Weights of a small transformer language model.
Training: a variant of Adam for these matrices, 846M tokens, 6454 steps.
MLP neurons of a small language model. Each row is named by its layer, matrix (gate and up: input weights) and neuron, and shows model dimensions 0-127. Each number is 128 + 32 x the weight over its row's rms, rounded and kept within 0 to 255. Numbers have three digits each. A neuron's up and down rows have the sign that makes its largest values positive.
A block is one neuron, or neurons of one layer that tend to fire together. After each block is what it responds to, as a language model described it from the Wikipedia text at the highest values.

L3.gate3:136106113152144133137177194108104175134142119143137182146113174092089132081172128097155187126094108109152102080107096128036156095149131090119129146137088108152160131087129161159146168135151119144137152100081131137173064119118164166135124151124105141140094128123151131117142156144122159159120160170123113154092144095182124163147103149083142099188140188145162086113060118123142148098153
L3.up3:161112117136178196109144155108081123139060165098144140154119162170166090123097116126180152124154135107141098090129093115091121157095117085128111151110088106142134076121135172159094162173135158190149137098097126167193119107161181107167154112068083168155162147132111114182087182105103114186158102150100137158133148089141115143148168171103162149167141113090118079106142121086124104121105
L3.gate457:168111168086107135158188151114078092134097124163092158148164144124185157139143061074152104115078122076117158114156157162106116094057099133150111174171116071091189098176082179185114126100091076104108096101123176154172078130078150143110080140146148180125100108158090069104117185151105102085133129130101092151164115130084170139128115113168115127145125137174137144093075159132113171104107
L3.up457:078078077083144124078067130102116101182142098057155094146152137156151106201158125091150186089181105125128069165155147156043125181186166085147163116171141125163149106122179110112134145115130088104096178111130128126157146168161141165140139092129168093064165118170129130193142164131135122093138140188169126055155134131158121142114143092122105146154089145116081147103107063135109112116144
L3.gate462:136140236130108081121130111095072116140085093127108156093125123144108167177168138089138147130150130116150090132126147075059181129058109156131169221149168088184095164134146122133123100089209119175063147127130106175062125143112119122140130159126109152103122130150121095114139210095123159151151082147062174217111185150117110159159182137102146132115099165131116089105175133096172128103130
L3.up462:076141139115197134137132097168127120129154151137123067106089151103139133118133164132132137133062110133134102096189124159111120074149123141136103178121121068091068177108138140184128170102159125174093138125108153125139138102112162117111112106123126066131127109133176144099128106108113129115095116066154110110110138148132159095120077138101141142163102170162087118087073171077170160115072
L3.gate618:138141137068145083137089135122124121161118098098206157194159166088105141165174153104182106106091144150175107171148134090063133090142125109101158156130129138104157094145124115132150138140160174101062144128106173102144060122146097166105125083103136160088103118141102143089113158179069104123100170065130104153151118120053122126077137163186150107077136138100152114135116089139070090116154
L3.up618:149082106085081136152098184173141105124086113106111113139147126181140175170082180149123145183086039145129090074215116195157112127159139092140113148167066108158125127070146083123157085120138128132093151139089120166100200195131130145050110124107125124106077088123176175116142129070135120166145071112217127132149163109128095105132140176111172099183075122151127129137112074089135121108192
L3.gate678:115123135142117124148141094068118079126166117055162128201171070118125070204146052105130109128164107130154114142116138124109138100104173115158126129099068109110119155114101143143095111120086132123133110166111161142159165177088138120174110158114096152160128121128191099129176143106142179115156153155148115133104148077084120097093146145147144140152080149146097151196099109114077162099098
L3.up678:143111136135073115131151061131133072091117074114133122128171158112203117128158129122151076112136166100086132162145100112105136110070105082166115119193138065109121096092145124123125099236150090119195121157141068184152119103093115149104116116123169107140116169062127105128103166181112116087134127093123171180075113128131104134141175050104155096142119130103147140117168160143117143149093
L3.gate684:140166079124114132117048129093050108197141119088158106120199121134125157172159141160115095127085152144117118125099132125134122094174165137133140135112081202174121095138137087089085168103034146132084098068140134117171133141133158111111095108139068128125125109147155123102145150099099092119132101131149171125152144157124142183112082108155074119084123153097130074110159096134123120155143
L3.up684:102137127134090079146091109139134145138133076150069179088138095145112133182116195151151134111134125152165171114105103147125119137140105177101102123101159083119102117124150138141132120100128092180116101109076138118160131118139124163102069142130122137150109139143098192119080059049130179131099159184159109153127138120125109141140200121147123184123113118143128113104094182111086157135084
L3.gate847:101091091094185111070132122141060155120139127046209155119133086060093112144113103100152181138064092149139089124120147122121127085119145145116093140045067154107110139108146178168139194182132137137102133108068135093175163158108103123151154110109147165105131190148185166139127147102106169094113131147178153150135140129118121152114123148138064073160095064203072123085126096108114132110162
L3.up847:162123133118158150124143110127120095102143120080151129116145112094128117117168137116187057078148130100156081083082146141141109132111117122136080113160137109097144132116134143147158137122120121069130132125148143165160131162072129127056171086126139110075129111099131112113087106099115104139215106130132138166176197110062143190093180101125103075122134145089140147076053082106156191154159
L3.gate895:138095080140073053139162105102151062155141163120089139111143173107105135117140187135194075149176153150137065132114157131110101111103183143119115229120153073104176189064086162130135091131116106147187173111105141145140120130075123115177113133145057146095095135124091157136151145127051177080126114168161156141126153134069140132106068111146113139070125170122174137169083046092082089141061
L3.up895:124080179087144118114197103101166125136112144131064058188121198169100174149095119131181108120116155098149129110080140178089126147086127176134148117108155082159144063119163109126160133122162138110145137055124131110132182146105140098137108133120135148143159137152110094160089162128132150134134147160129123172151083163167141082100163123141151195150111135167124112138080112156135170147182
L3.gate907:171156157069030112121139161130129132155130098115138094148187134123181157100140170154134113143106141126146106121077096127121105079114077162114185143137138095158152120072144091132123103134097152077034162092121080133160072136127133147079089109087172129103106117113177116193168138147156172184148161124155073116088130148097159105085087100136175129115158099070151112102074069135135195113130
L3.up907:120126114147104119124152172154144102156135160127187111134172076125121207099138159093103152168080096166162114152138120157102101082171065133124121131100115178124172125109118098215078082148099108107089136066084159124176128113128131167059122114131092121177117138168141143218175129146104198092152115134144138086111101153085134136165079147118130141091169081177110189117153137191111161172120
L3.gate1171:134122141105111121157160145138128136141138179084089146113165153152137085119135117118123117127139131153145099142109121058184121107143153141151114104065124073106135111159139106079124112123125137103125132135147191149101169196116147128105134159127163184124064050121118131145162167057157183065157133134164140147126137144119156125102146114113135141155139119193105091147195135085096207121102
L3.up1171:127108130098127134098111194135144105173107120124166112145152110190136087176167140055109211152135074117113138156104142127107135104091146094142075178168125146141121118078098125109116189116150145126170130142137130087120131115120119107109139063118132057120127155115153142117121163149116122182084133154160191102173161085101086148112120159125130098134126100150139114147141093058107123156162
L3.gate1321:153086133131138107159101142139101105084134107098133127106164119131103075171144094151145178138187116145122128092059110114096117154083131148162131145069101103100156146062112198101149124105132185115146138078095150142101145125144134130152104108147120167127159155087209112190154128132173144118117113095119150098150133128110106161107125090162093177151127119141104093081151117131108129137129
L3.up1321:104077123135137195084197095142120095138143094132064188138142132084136081113073125130156164148177184145199132107156212096101120109133138093116131099095117155145115090200147129139103118122128150184149148099085170194202108099173141103203115139087129141085149103072157131127104130146182098098140135148134155108069111120137147149118114111095116120117166092110100131151127120096160148144139
L3.gate1375:100140152123113142111159136095116118141181103107149135177114125114169104155156080111047065132112138072092136120073122099172092077093146117103168110125173124178178121094154144153138153128116133153133146132117138138159096115112160129000157155125094154148159160124128087081109124105105111205171104181134121124127118147045133100056172132145109085148108079121143073096180120149134092086144
L3.up1375:102117142080097135148177122130069129159132102140097190175196145117179157137168094127173142184135089131113132065143105104181164151122150125147132146108203094159196111167125126183128124135089116159061129078111150158143138114073121117171063132076115110202126074200080110075074171130133130151100107170131120185199080143069116078167094121124103173109161148154174163104179155170101166158187
L3.gate1394:130125072144142106144121159119138137101163162104201120123143106110086124121113147120128153089081125075143128064103168165114087134116200187152077172083147105069122158060149107156127163106117113143153158094106158112159133136055184160126099122175117134070106104173168207088144165070085085079092130107160135134151187069085123126088135139142150116167139152139115129147127101101151035103152
L3.up1394:170096106132172061129146160107097132198081173122096237110186137103146119114198086123126153133112120149085098123137144172141145154173073164121082146114093085074089152080127149110144120167118117121103110118139098082147165132139135116108189127149069193119156117141147128095121171130114136183081074144141115141199138147132168163122152132105065142114172100182164105140111134131132126079097
L3.gate1491:118118106155158150089135131119132166186097098107070156150098124166159047122124121098125128039140126159137144139113128090102185141089094099122122138142162120098100158114124202076090066133107109096170098129082104130178184107122110166140109188155205109136106129168168121118129185131095143081087147186148127167106131123159084133111111168168154109179124143179175149110092127121135103180152
L3.up1491:145169137147088111131121110162132114153150175127122147159183105139116142132156137095126135176107175099177143053118095148121126131131096170157131153173154156127156136117145145116146153096074091188160139124173140076137093164131109122091099140159090118105088106208111080135133111136072143171165066138173147149158046142149120161120165106122051125067114156099176086173144137131049113112108
L3.gate1665:154163152101091064149118161118176120141073110083182164160115157074096079156110095144119135085099149059101148204082159102102069070167155145129107162101181112128167104141050153129105165131117120092116139134151114174150176121116141133110074123150114164142134132185123112090151114121133117159094145123111152195104104107122132085037133108097122122148097114127120112101077072159034152116059
L3.up1665:136070120142092140114130108117127115138142145096192121110211128086146191164116087146092137231192102104168140112165125143081184132122124085191118072156114145117104152153147167097134092087119055129187160147112093157136123090045076102144177083120164120130147090168138101166153147132148136172098128166205104164132091160071082159148123121167116110117160115073063093145161179112089089138139
L3.gate2268:063109110128116124175144097106115148104141131127158120128134108096104067111107141149138121129101160112085162188127085088115152164101101141099160191092078116112156114110117201150130099170084135136132151103104114193146083123106160126223111126096155112127127135094156122098132174094146122129112144133168066172108114121176121123134116094146103169173102115131107186153118120077136127119151
L3.up2268:176088126195070167104165185146098075091099140107095178147154214037127184101158146111136117143144171122099089151113121059106118076090043068095124147151142094092185089125104171129174147201139155120131132131107143117102156103126159148137122158119149173096179064165164121159131167134088109115098147136119101103132065116162179126155129130142159118142081114116096144104111086120158191091162
Second year in ranges

L2.gate194:138158128138091121120143123064135141162103114104106128114127096108043109186156126158139108110113137168140134065121133125114122105138116168134151153177101162170110130064153158136112146137092152134132158037161228106209124134120096171117100161139094141147096156122130176105060136111122123167146127143187171112188129105071055126112142103110099173117146168128166137194124136115149094127097
L2.up194:072169123202077129119177140086162135150148148124075037151117123139111144127107123113125108100125127157145111147145095117077146078173091133058087182164099189103121180163193179148146101091120120094098135056184143085190172165107107146181180127104139085081122083117094088160055159135137047123129130179142128131098143093100123078144119125115126145080152077079168137048146140161149081182169
L2.gate1332:159062196135192110147189128124162048113113126134134098108154182150049115138161177119116129151130104137149093174150142079166106151104113109142180078087107104163132189162087142065117170183158183042123108156063092141043112171105183121167162164192075113157093138122120115143097096021195168095155155140108190118161116144138079144142116120120161206068147141142122150187130129192169130103079
L2.up1332:101148083087165198172121138104107111118153140149170147107182095142116077165149181095106124123126085153150135103154116158158150109094105113140086146099148194114151119111107106138139143131145106148136124130124174167171134152110149143130131116111102077185153117135186180164093126099159114161171083116136125129130152149056170184124152155117123142059159176164100136121089102128146078177135
L2.gate2102:109044109092111122134158144122109115064096114033177135123133169187118089132180129109150063140137107167100070130106145192100073120120072166099102149066128102129135139056142158112154107141145106096122120126164145085193182101148166102113149168137114178165119148114149172134085157080159133162137188163121173138115175177085176115117107136111114126166105151130111111083179172130139112174157
L2.up2102:078071124124056193158148141156118120223093120152170121098157136154099142155130187129116072145143116151174073112137176149136113116127101124115130145118194104162162155118148109144079141111177133134124124114180145124124091203153084148126183154098097148146117103098116103133070172180194150199199107124141146149138135133144174098172066119082098113115116111123163113105152136042102129138121
L2.gate2264:125116082139074171154107139132167087107130137153140166129091125117117117183125184092073143147140170076181113149165074120076181117117124112137161177100119110137131134220172070117154131101109147144159113176126158132165139108162194176127079097182058093162074094122176156107087153115107143119160083175143141145090107171166088122094172161192158147150043079164144138126126135132121103076085
L2.up2264:136153097167126174120157120146138129085132155083122178097121083142165131157108200153150124164069147116105073120107112147155093117117111108127171159170135111089138127149097125088162111128065149104083128145088153142191165135092149134154167111096126116180054102158165138106123150113108169161134117144130190125107167115120122141060196116172118160135104104188098142091128128145110110133139
Digits in year numbers

L4.gate1149:067110126130143168137125156110050136159112163092139149087086149159123140101158124179143164077122138093103099180080151079102124148142139143089146089102139116190131079058201137106118092114121118105151099139094088031108144129108174131181095156137151153069136148079124121103138136105121120132139125100103111122147172121161143119134190108139124138116107092154142125075185106109072100081140
L4.up1149:120179117083106149148153086110147151140099091108103125096154162196119125178148169116153059136162127166162131133172149125184077068194182144152115129108113122103122158092105073135137121151124144142170094163140151159159174134147158188065149070112094107114072173138180121142086156192172127097140100157153138188158133170095146109140105118040083063095156118138142115057115130117141086174161
Season-year second digits

L2.gate139:107108031108136127087156110066125104108164135114195150086101090145117078177169175104148071120158175094129090123132163111091103146111122146104112097138067120150145119082111158128180137075158181148123063142081107167058130125164124157125164059091107171140112108105142107114144103146093135089135149123163172214110145123108121099136150101126086103168047141103133116140058075106058150183111
L2.up139:073114100119180130140120139109155098153148192151144133093081117136145084172096112111133185114206170159144114143102121114114112098094155144111164166198126140124120064144138178158086071133159074108104158166084196152109122153161154187172139105062089105192130148161145188115092148091148129158127118080162079131082163094095063151102127085146059135171186089095122153145141082110093070176112
L2.gate1469:110098161100110121119136103102128101100115109140118148117069114130140087156128129081183103128159140128159169176169190102101168141131112176174142126177072121139100196085170102120059079106084139072108098136129076094050130103159137168139139132129106133144118111130174131119138111108115193142080117144123111071105139136085111052157119138122159103164140157175163176077076091130128197146187
L2.up1469:089107125169097175102130109143162073133131156173097135133113169078050133112110104105153177156136153114141153078092072151064075077107128118098056162161130153138092139131145113172149143103112139161123055100132137177128099120161133105120111113153122119133137114120188139190098136111137103113185137108119124162135161126175089170132117115075140200110112152098095101159105143110114046168119
L2.gate1813:122115091097112106150102095117072104137140168121120101038083197116115071154157165113154098124147182064077111161088125131098151165100069171126081177216142133087099072137128145141100140136108130076071099100093115099131104105139122139172195120130123156122098083166152151176155160134158180140146119162140172139143173166122157067134111097118105166090121149169091141122100155142109159133121
L2.up1813:100180102129104154102160130113166097145146096100174139119131151103169103152139158127138136157107119194130147133137124163121213108126096099067158187126091171096086087117141163113160160081097115046102107193133080163130148131120194132145154099167136117081060046130154139079137168109124081133088139103165109153150108140142070125116115127143152153090130160126107110131087123119191204112133
L2.gate1882:088167157134142175092164079106117117076158101196160131063087162101139137135120115069157128121211171120169099081164133174052134092140069125115120122171131119140142149070167045151157143132053174128095123098080192134078112176102089098113126130070081118141099125107069178141088187120106107181116100163114107173171124110158114106114153133157140116146108081119113114157072121141179147172123
L2.up1882:193128063067102127067137139086067089121111136124124178117117130078068079113124160070171108171107132169100110128131124121176137155101068138210180153179115131152094085134099042086172124135148143102067083203127177138080129149106101148144130116117105154167132131183083121140148151087146148176166071137112119165143202151090189150132152124106130166133066174152148154144103120157213140160074
Partitive "of" after one

L3.gate78:158094179096108110123072095073095110106126119134157090144096137154076141157064111118155166123115144154114130108061074123071063145181100119142169086115142167189117094168068087103195142186159052107114122130139127151170128141157139125153115130070130109131127079127094134117160154128137140145137163113119111156143154080095160083140117142148195169110082108151116133149093133162099101143075
L3.up78:090126099109119101120124075160169164124134116133203088132110100137064132131109140111137117107155148151163108143175199118081146096120133077166079113074069148160143116140101085139118155149135147152101138108058045103180103092095147102129149104151115152171159125046118123064117130119086069140163146071111130159128168123187136118156104063128141159129115150137139159127155102074156134168134
L3.gate178:119131145050126165175094162108101156116115169116128165092148134096140066161165138106164129135187168110170073170108088142148158145107121120180147100153102133204139055103178071159121234173114147143119130118136152148122125169103136162133082098126149120120137105110159144145154163144149103142128110134115105116134157114131127191120101106128143169109134125122139132187144127053163148156114
L3.up178:124138174128119145136166174090160123068180146069108148116180108065080121128161089164124113151123165130147145155140162091099126104147102137167167124096113100154137068149146111133153143167138142117097176156099118081149183125115163168125102097124135139125066133177120129120158137158159155189087128108161119131147171111118160129113078168106140117097120142088156182086153115159077151157079
L3.gate568:111146144114077107148183034087100132132181121096113129088050170075101118152083129139126126131087185099086072170121126188111144128182129173130153104113118100134186147139145161124126154151145102090128121155136143175177143175118109144117061112091122095177103150145112124153123117105163144109130193069141153082098079167077171176067107129127114082161141107111108126062128126155133101126095
L3.up568:146102104096147125165161117113132193148169154067188104094106185119057126111103151145126108099087167114173126158116114144091094076150165130112084118107185100158164151128180123126143180128076166129124104132103121079163129124082116167141141136062119144149073120109093164140149101144118133192123124096099169121144063171126160169126113067098066127107159109069161125102087127156111140104134
L3.gate673:151154159104098140124125139127126128137116067155133065134089133119175095114138214064175109115070183112110137104163115122119157110112169097139112087114161132129131075109101126131088119128139094139147148095112148110149109115125093121131093160153120099154147055130134143209139158153132138156134119144164200180168144103152036071150109110161135124112102146088186116202069153157104155169099
L3.up673:130074141111097210126119120123090081061122121088202126120203156130108101078095152171172142144184133101130121122091200128113164183141145135099144132105203107176161134132171142073111163124129158178139123065090102129132106138118128130210106106094106093138176124135152150122137106198068092118142106091123211172138070089113115145094078053132189133064119132085096134180114103147142057101123
L3.gate849:104099100114172094123121139101068137137092109074136108050127115104108051125118155129157080104112133104109098087064113125138119178130096145183124145057120121130124110174112156109208097113113138080142140116129136189134110109110138136164129101141128092156146170202109160105149106204164127141161124085124165132109097134114128117113125152201147143144178103156132155089140174133097118138165
L3.up849:146115159158106107108113132155121123182109085114176093131131141123097143094137241109177158075128152161151121141134131144057146139127123104176166126179182088187110151115173148125096118085152115091163118166178138114185098142146125138155123151130082121165118127148092195101130069159093147126111136121142103143122142126098058113110133111095125115180180158118100084130160120140169134108124
L3.gate858:100147078075131095162134104145136175186158109123147137097155190124055125113098125144118154136077134117167096087120090170068102142153140253150118119093107114161184134133149170134101152142083114113140117130183141126167155120069141153117064113097084122156082170169152177156104148133114067144116179154154157088135129074087131146101089058149116130146176205121148114083179136151090116132146
L3.up858:100107131094085148099129077127124103109127169163139171164123165116149152104066078139146135129136107074115163118127128179146113075153100116174151089144170148192116109148155129098100087098120179056130177123172121146212111131102134152132149175135183116134113206111090117130164142166102122109094145083066108146080132159092130140070152069137097077111141096077149142084125142166095051194126
L3.gate867:123092144104104120079150101141101147081152115133114111114146150148148155156160171188158112123104138165157102176091107138084148057105077095117145124074157105191193163101149155164140172103126118129094110075118117158127104149124179149074114145112111111146123124121108201155155110138132153077120166179128112159146179104088142127133090075095087064072089148152141182119164117149111068138132
L3.up867:171125103101068209120132098097149141089155109145180148159153184144141114124150139160185163078130111154174072099160137135077120102098159177088139176088089158137142101103174161123148126134125172142159142125154125114158152143129154134179177143107079093124107168114205166092109119122098044085140180190094170153174143109223081151113117094149174143173041133085137125160088130184148149107113
L3.gate901:082169147080148184170105086141143097158089090126147154147097165114099127148095144067124128070133099112131109113055121078100083154165061136137140112086079106141148148161148161161152202126103087128103169104176088132109088123118138145193169131185179125134076151143133157175122110125135105187147123098140063113180103143155146141090100114127078146123132190125110106097112163109148187093157
L3.up901:164143167146109174126090145094129156115115097086105117095109144181131139171108091127120146155158173142068105151126103103089081116106157143099205144090114075084080094095148111132118139157129123160141148145124051131164082133146062092125130093100188133089156175034130137152149158130127122104152117146105117123126175157128138124154102126100127109185119130070137152124127108146090144131131
L3.gate1464:098125095068048150079124146122130150125182112098129077094165093104102130146084191119109137169102171181162110134104064084074039105081126144140139097096123112132086168155120133100092191120095159078134172140155128131094110160075127150143123202111160073101056100146125149133151138148135133166111106142166175077095128106103167139112100130127153156171154156065102180119092153079163146147167
L3.up1464:114141164186117155121142104110141153193120079098130145168153150123103102156094153139154099172113137139089084190101100140091156141111155115081090085193093143162118117149131177121065145167084129124187137153159130134083151196123151181162187130100065112127073116086086147099151144179090105155174135144150193144141133209047147112155163179111112126107187163111153142129137126108126111154142
L3.gate1489:120159104117079151110152147126070116082115052050126061157183164079129050079125136110167110133095157098170058063134121112056164122123166144125129134132070128187151123102111151141135150086118152092103153143189116152143117157060145158181141123166086132102114106070134191075159122196123083149147099091139143125143142132144129078161125105147203111099114145128118099129073122113133094130117
L3.up1489:095118161197143120077152126146171080129151113090194058113193142185119101067127124079107152105121176140125065125165083130091148108189117148105094153103102203159166119105141131130078110068129113098123149189141181155170141113122152111161178124182112091101186123138161148102190150178112106113158075095155137087045161135085107134123143127160135137103116127110132154097141112122126123191136
L3.gate1503:132156126036129086146100152082076129156156132101194200096140093131135142088128129113182125138133172113206197165157148132083080144194137163115131130137059129114146086052144157093110131124125105081180092079131138142136098113177135143131116176106128097106133097143100138159116208114122190112122112117115087178119074132077114127145081183135107130114143144143163167219102148174078073148121
L3.up1503:130096161126116113142143118128113098116154064120184145079167125100062065114138151103186147166111157075100161115132163073105139152135106171158136137186157127155150080159134089083109169121071090109177128081106078113109165164105146172125146172106157129122108089130110110153137129112129151106105113143120130180158146178130119089173140164115152119124114166133068151167110155194150155137129
L3.gate1711:123180142086132091067161065090087134171153139160106140104081102061114088147123194116112081094143164076102136121148084068107113106085140123150117129156141086146049147126122126109119121090107069088078127163178136109162131162060142094094165092116141134124069166196121145169184159145128089145132188120111126122120147145067150098108154112189151121136096131103070143131049122054084152096142
L3.up1711:135141126153080116087107133139131100113160108107104161071187165103083138087133142122146093105122162100082138122196122128097070158140109135203079100125100064109120166167138109148103137113042084107107176160179085171089133182096120183119194116062128114099149144171090181151139142132144150141100110159134140111103183144116136190174146101093136103181121152078131159081101169119099122126174
L3.gate1840:116147065166074127139145111102126163124181148083100228144154078109126145139091108122090080117102130063144112089149142196100116112162179169110153118107137106129149166131176128177130140118099130148174123120111162181153085169124143160145137142127107110138064142168099147155119165075027133141110134145173104144188099123120121084129083168141097163186129136164147110110120141138143103128174
L3.up1840:114115083152141158146070131128104105160184075121156123147137135137159114142133145145094177083126156102135117122110134123104065129120107160147126135126142117149124091085094149124125156144134144083108146078124158148123154155177172096073199135050137106133124138109168217132096121127124162131162142186135153156057105075144089146143112144101122101102179106166113114132143157126115138094117
L3.gate1954:131177134079172169114117108046106099151076085142118126107160121126061191142128141112127017137133128110142122125083125090090085126099107136125174124119115112163099130092164122129080112164117074155178103160143102079106124182141161142107116119141155211127091137177167093134092112116133166123125155094170091126162126137098093136114094135117132169134159124188121190181079130177106206113097
L3.up1954:081121121089125165067137119140152137097157097152145106113172148193100096126062122145186134122099125119166109102151193150149066133104163144092102149171168161186171113129139123142161157105089141126174225180099149087120118124144108160093198112119116159152074155136150121141128138107087087188153146169166153109123109122117120104140131128117121140142129063137112157142131122140121180062136
L3.gate2054:148107098130104129142138061105154098133130149096094159084162149080076050182130102059136135121139179081139127161112120130104072126162127193151124172162109145086085081079160095127142129188081119121152103164150162173172115212134099142168112108105094154114127174130156167147084228123109126192152109131189129169120122066090127120121141055142106121133130093172145106106145134227114165121188
L3.up2054:127118174140169166080087097073091115088076122124116136143132171106091115129133112142121083096180254085104149109121129133180135148073115133170115054207126152176107116152115097109117129121122088140164123143122221091227159163051142150140155081096123141079129144128129128073119119145131124128112140152104160166183108144115084154120120136091116119102132125085166130100122129155121141108150
L3.gate2296:155078209114131158111150109118104100146076130156164080138132146090138083153190134102199124119121164172160094094119103115141181134141132131148146128132159088112148109159098164144145174053097071128130117122092157148168121153111165160153148119124104201159088151149083107079123157148086097129112184096124097116152192118084112083120160123135148116123173137131150158136116119120142131082084
L3.up2296:098122171065059147114098086111171149128165056132129121140137084140106136135144095079120158067116142125126135141138135071081129084137108177092140131198106151150129105134117177150060064112040110104088136193198169181091113153138126130099142101142152098142098086137117169103129107123169132142076161112128132100088112118101115107132106127137115096124182168130178147173146193155106090047149
Partitive "of" after quantifiers

L4.gate633:120111161099138155099150091163151117157109085130145152075095087082117084126194093128113109110162110094128093134141096150120098167154187172150131137111079103169129182057104146151103128154108106054141124115129130164116112170081099106115163097124078188149138146086116160132102092163097106129152124117071146153106105055146121154129145122067162159166120114173100162107101102150118191142133
L4.up633:108138184102131172125168115123129116119052106123164119142118177135107123136158142144175145133151078155138084169116109082095175106157110077128122137133013086146112102126110174116057132102154159100061136115090123093151110123104161145173129088104165115107124160104159105146120124094144161086120147098162104138103134112095140120120074157072161073113190150170099119169083121066123129130134
Membership and becoming words